Weights of a small transformer language model.
Size: 12 layers, width 224, MLP 896 SwiGLU, vocabulary 1724, 10.4M parameters.
Architecture: RMSNorm before each block, rotary positions, no biases in attention or MLP, untied embeddings, normalized queries and keys.
MLP neurons of a small language model. Each row is named by its layer, matrix (gate and up: input weights; down: output weights) and neuron, and shows model dimensions 32-223. Each number is 500 + 40 x the weight over its row's rms, rounded and kept within 0 to 999. Numbers have three digits each. A neuron's up and down rows have the sign that makes its largest values positive.
After each neuron's rows is what it responds to, as a language model described it from the Wikipedia text at the highest values.

L7.gate840:498536526500485501432516481453512508496590479485568520475509480461522537453543494479549441488476461418427428524456436464522502485548537511582538521507482448521499484494556534516548501491473417539517514545472471550489428514449527518460493515544487571518539435442503442510432486556478518601526515464502551485489433440473425471505460472468529496478512449558522517493529542550472498401504410502441499602425503570526497511424544469489535519506467476500505509521448568456419496457450465528524502511534516404519520472424470498528525459506524446554493491484539477467483545470550521494
L7.up840:487491567569498483556520476502616434492442447444526462465428443497516455487473517504510533475519557498526431414438558528530508484541512424421504481520533517546514447539465485510482414506488486470489485473502477539548487496420505531529504460485532542526567488437443512552544464459528532570422439569475479548482447515504543429504448542522508467555516471547466409448507487540490506467464540527480486460511429509470486498472501555493540515488484457478489456491460491508521531417521500508477553565555418571434495550468562579546442503485477546496473427492521514470517537477609467474
L7.down840:546569450451510545442439518420489504503470548449552502567483534438458565497465502501501488442446514514538507574517463578543433459491505477445532471484539498457531508461554579489520483516420458510549508428507478473480471491510518477540552460484483505508486503479463473439510491539462512432536493467501537478509498455466561609434469478476407446511503536545491579521555480459493561496444508451546524501547534525495528500468414498523480486536540489443605403531489511572524499514476485489511528396522465453466501513478478517506502535513444465440465560524491556535472490473513475464
Word endings and IPA slashes. Closing slashes in IPA or phonemic transcriptions such as //fn/ and /hwɑː/, plus word-completing pieces like near-ly, sh-ort, y-oung, and quantity words such as "of" after most/none or "than" after more.

L3.gate319:459596456534453510536505498503515457453483509606460499487488459484509491510468469532483517569505559497471575527510512434492491433480489462500469563420543574495507503463454527522485465427464478504570521524497502515447508517514504513535518381503485505473449462535498581473460526502533503468420434435534532541482568437460549481474527511425444507478556464480499503513487532459450518479488408494425523481500439498500526534502563526506534416546450530546524561478475523495423470568508582428515506494499531478547503497531367516519526445478539528522520506508494531555504487399525467498
L3.up319:527514430434485470521471459471452560490483480581448463442540494486515499493512536533566502533489502524449549568502589457495502461515563469511484430464498531472509464516499609589511487475457528522544552587506478471448504458539517503481566414476501494474437509484515573478493471482486499583405521451508507519460549477479463491468494500419436478513514433475497524467518477467525493572550460459458488519476479539531510484498576536535510446568534460470515483494619474493503496532547556531523530512483562467514570530546426514526485432469528545514521519549499501557493462517419539429
L3.down319:481482494485511553497545515489499514530580490436542525478455595489480537469504468571529494465464453589551555462484498471499505486595620473418608413535517463494489486501497492492518438455575571547486529539538549506569478514529481515430552533496510542470569404452533444641527549463432455513492555506498524461498468511525559469534466487461592589437481480532450500455518551471519511526460506515527514489479490577484503486526516576548512533483482531526533478519494474505474498482495501516471493531499468471509412515540478531501565482537493491484485487499514497515505546557437471529
Mid-word name fragments. Second or later word-piece tokens that continue a split word, mostly personal or place names in lists and tables, e.g. Bob-by, Murill-o, Old-ham, also Yell-ow and fell-ow.

L7.gate564:488459416518473475508404505506517576487510522488502442510534460462514480502507544520474482520523495512484449495583525495457565417472517495497449506468498435505490513557504524531514467460556429475541478551438515496491474483495469471501530475446470458489449504449521442549460538535502567519520575499566501429531556553472584525525502564516476488570458557525438542487536481549540436525454492480459488497508507489447530502451534507554503481526503516520478609528548460493464505491485540511614474516498509565513582471474473548448558493563436446450549514480551498469550468446505489468
L7.up564:578530510488468506480415447439523498537512504458462503488531492437526605512581462559521478490510495512452495493467502416480518532460490539500471485498527459492434407509477495526536486429463482536489521482560455451522568548485555498507478543492428480513447509497469463545535499456520456502456556526506526480550532473471529411407492497430502463489494531511438529472461558554410512464551448484482565474512530540538558506551548495519533530477498554458478467474462575539432463556462521500524525482480455513446442480506480435521389616513530495552590511470551493487522446461498491534
L7.down564:555500521448425439501513444465519487453537543532479504503472588454533542454549439521458485535523482469540472502507563510557473509514542481500512506436502469476548456489522451488538537524492621436502500464438476459537509526508470526499527518552511518481458609507490512513577484519562518502572515535492521548446488495598503498495476486427541440569503483451496534541560460476558520512514521506481497513489480504518411470472509553453464454500489529577504488471509500456498503507449567481427497523499532508485516535531530472492480460523496523467499545571514440496434507483459533487
Proper-name final pieces. Final subword completing a multi-token proper name, often surnames or places in tables and lists, such as Mad-ison, Reynold-s, Aerosm-ith.

L3.gate445:453539531467553453472486516492444474516470460451545423529426559456463506526498471610452480479573543476517527453515501559444518450470538497493435501463550481454495541542465479553502503469433484467541541519501533487408483576506531504480535522473491504529494476508538529514547430495457571545487504445460506495613464574474429500555482473569501505613532481484558397522506505518452495429528561518523430482512518491500474507518497464488502500529456545543524417495508480514470504498412444492512575511470502464441433582468503517570434443456479546540527523420460517414461521538522502455
L3.up445:448533495487462489555446583444504522526540435515592507474464495501490497494554562488538486486495505536453525492491532477513503520537497506540547497488495495513573514516543515489476489533502512573502482420430511479518511513487524498553485453505519500498458523498590564490586486524516486469549527494530595467481492500467461447444546444542543531485483513483576411524524458499468507487412471482520525449552525450488467446455524527419561542489480535431481469519511540511532547517413481509511515417588454478441481510463543549504457559488509497482556476440554567532516496542469394406
L3.down445:511478529495513479581491442481469460525466476505477511492446448482506500470477492606549494442495460519492456535521483487528538470490515537423487547581491456491502460558498484540546563455472470480424506496542492470486458501524528400583479460511532472581510541563486528478574506499447501466518478467513512503541442501519450532504565445516582524453509581384558494506535489436440558525500494471525470509590503462520503485519464569471496500526523558473456471507541548460459563569391476504499565523472495545502471446480526547604443467476475526526559505466443543526398530554508448499
Mid-word fragments after initial letter. Word-internal pieces right after a word's first letter or two, often accented vowels or odd splits: D-é-butant, t-é-cnicos, Gi-us-eppe, h-al-f.

L7.gate528:502520550525494502498601505505455494483528425493517432481468476481586411413481480534499496547483500518537571580595531517527520428559493549493503529526455467517541542558527500482466432532553520521469464447435531493531486495510460477538526490464500466438469501407467508493568517510469553535559436478463497444516434441481541470517523432520538488435491459419452527496515464443512524491486483519462482478569530546554500466518424503457475501543423537464507483542509438502466566454485498517477492445456519454543520575534494547532513488527510488520552521496444499462532462514520438564
L7.up528:480451556447500502548526518515591508464555551479474525569497507469503458571545515501561456445510564514512474561469479513482438546482453483494542481585502426453490519536466460489492464508574505511486501476517475495481451517461441467432504497514501416600528485440515479499535406513473500565496550470544512546476479503467471475589502494540490568407521510498512511515539507479438561484569453456518539555477487508452505532538499557466504534454515491461524499550520462514563545558456587493540474492490499541467547376474526549502566483442443455491498479423510466594514521514541614532
L7.down528:548428507490452459526540550519420541492527501535491439444509489501480448482526465536439521499526481520549512490479478570538439464518475502520532498546573480550485540543512516571536478506497511565475496511504525492440499464414475551571569535407442570473461504520475536513465543491545568508486530539498473483550472491518465463508514524530507472532557488511495451453457492472545504478422587517493536507527462475491497425464568565515503462545470466572510477514475523494494557458577520416503492484399513481520471507499495473459538452525447538559527407529555493533532491489455471483
Inner pieces of foreign names. Mid-word vowel fragments inside non-English proper names and place names, such as Puer-to Rico, Muñ-o-z, Mo-ham-med; also "ec" in piece.

L2.gate666:507562496543580443460473477494488485512493528483608472482480467489521620476488448508517474482480450570484519505543512499525520488445581454560457450497452431443517541491457517534506504510484492514517464523393448465484484500481496461561490541539488487448480511518526434521559503526467460559496519539501527465429537421446586534494490407533537448490536478461554477448484467491432504536519500513476492479523514462490514508501462453515520513529556486413592570508498544518553534566484418530498492427509505490513486469474522539515494460560488517501490487494532446585496505527469517496
L2.up666:514519526556508454491449536396472452510497496392565474463463466468515481464496510429536532505507524612579515533513558479421511494524518500477437474458487451491480539528489469515489555477480523520527547534487452435472486527511521510456548507429482384590588494483526526465536453510511518483416591502503525550496523484496532534501485466530505583469543500487520448504511495499508529513527482519511524517577538435441584489493477505501480438489487513555487528584482517431552490549431518534465526437511477493467490511515509491464464479534569498483528547501453435539459528500512494395
L2.down666:475483532512512548421501477485496503507458438503486471506418504482567522551523497521565511492536501577472505520516502487543473517432502467463497487506468474487473540535521529497588545523563479540514451441484543581520488503484527529492489502508518436516482463554503519522467414436495575439471519511518537446495538453536533539516536454502569542486494463535468553473486467493463516449499604481501505520461512544485521419574445560482505563431531437457557525444505603570598493589347493545416525483518498451510473538538541545489473489504458549501486516533471452576492496480519478507
Apostrophes inside words. Apostrophes and other mid-word characters splitting a word, mostly possessive or contraction marks before s, t, ll, d, as in Croatia's, didn't, d'Aspin, l'Exil; also accented letters such as é in Réunion.

L2.gate729:576506476460533515559450489507464528514508499535494473452486546501499547536533453493502467453547533478437565514555526440493506536486487497520485519402515542529497565517616565470524505454574473537443520562577522523452508460464593458536529483537453432501502463528513549441568476570520465551513534482478541461557509552494464546509514435473485416551602470532459566509477480509486513504486543404475486509448518511513503491508541536501575507477540492509461547506489488423436502536518566446544536506488484462499464568468442501482551428537442479487468494494457463439519549551442468510
L2.up729:507547503456496497481429438450506580475479572450472517549506552547484525456562395539505547420527474425475518531581562446536534474450480479541502508482548576524525526483535538455515547506508497466450556523535471486501514501531536525528534568518484426548535428513509465484528431498496444469482505487523487557505479490521495576442505531526511497481523481527429607444561472488530496463536456437452498454494489467513484489435486457561544575555422579584527556502487503443480543504534535496504536472529483440522445591462504481551505415485454548528563470489451538509510500525501544540
L2.down729:423498457474479437526488478449496521510515507565466548487483517490551432518525493503495507500524460509546491509501519414459539401498550534517453540567478534474517478490461527471501473483535508535467478562524576458466499543488541495530494506534514457409478471459543537535518468478542450467528519408583465472417512451557565485472535397476558473552491453489490576550489506464603488442524532439523499485520564509504538552531485467500521521531539480537453515499487474538534484510525510505441517468494476474512512541412495593460523531467535515536511517440474554500411564436459451498
Word continuation after initial letter. Second piece of a word split after one or two opening letters, mostly surnames and names (Car-ter, F-ord, F-ox) but also common words (p-ower, f-ood, sc-ored).

L2.gate60:514492522514493558553466463469497462466510397499455462470549520498455519467540433526442439532533532492514482520504509526494547455539552563540532452506459543504563465445482518506538555440545470463452500512440497575501467550485541589490558499482480471467472514517471505456476429636430547475410501507469501488500475462504494481495460432511535560508413515544563458522526526492468419504487477481463466430491437540447534535480461524514511585500490523473499470548515511524475536514539475573509507522429486486489453544400532509410525487466446498530506452498508523425431544508597506493
L2.up60:463478520511448538552434493518584532469452492537515489514540548426458475482528438517535420515499536520475523498490498572492476517578509483556502456532500524532487498424534558460466534514552485467502467432477532597485426522535464513554474496563508516391512510449501547467515363464410516487520558442529545475508549524527472444548512519506573434536481531582585478571485454510533554481541535528519425481496456482470522507528413454487522537545504547463509542510504541512444506507478455519563472521487513490503509556530574511497515514455486388541540507491522417488488531501556566480
L2.down60:486512466509512517570547538495488479539484461509549484509512496556507489492451427570528468469526524487479437606492424478482471505519502500477476497565519481574489476564510471561465495481434478505543470454485554519528455617531526484513520491529504479517495529517543504548580437523461524520506495573492493495498504490568468501481499480455486538565532524483456439561539514444540527576490477449526459543453552437428547452435450549526594497593527478495479477428499531413453520452450503411445451503551503524446488510536536479471563512498493499483460422412472509538558469532461492500
Mid-word fragments and slashes. Mid-word pieces like ir, er, ert (sp-ir-it, sh-ir-t, c-ert-ainly), byte pieces of Japanese, Chinese or Greek names, and slashes joining terms (gp130/OSMR).

L3.gate631:544507466534491602535489550508458418487452506510526431465538503573507543511534477461555451510566493524489415533509553461458541512537525565511461450494470452556487450508449542465542545499568447496564611458437508527528513492508517547515481537490535460494496493543427501522513509506529422480493400487546512468428547488557541437534438479485504509529518417523633539492484470486422535535518445434491503515527464447447458472475538517511481524462489496495521459517500513523457464494514450499484453479476457584571453521486515537457456481471501500496465489560502509540480435467523536462
L3.up631:500456473470548522474551512562498548429538504502472480409598525556471491453511475513489562426565524493487398532538466499468517560511522500560503464511488538534533540561497573504527505536504532547489478465473580517477464575480529513590446535507493519419558522421450526535510432459476510526525494495503479476497445539486556476568461596494520505529494474473552447471449465542437478488468563532449441445508471535524497439493466539456498449512510512540462492514564497505436542486416499480500469477485455494481525475465527561468478507510544533489505490538520496533495542495508509477
L3.down631:517475510542470519524441514578547523480496474514512515485482510489562461573430471497495605494453474487460496508458456484486458522491502526564493490536492503533487515431461397517472509466476490508563405534452530539456515492531505522563525546529570475418497520502546508456476606454449437482480522414434540533512508489484449544445542485543492544548566505587446472471412503422450492461559545507508464498464548552437535531481449481443568522566492534521469469487512568458501442501490526491454481461552509480452513506500498541451441539517518544544532502524454506495501466524565466460
Mid-word vowel-r fragments. Word-piece fragments inside words, mostly vowel+r chunks like ar, or, ir (sp-ar-se, sc-or-ing, c-ars), plus apostrophes and slashes.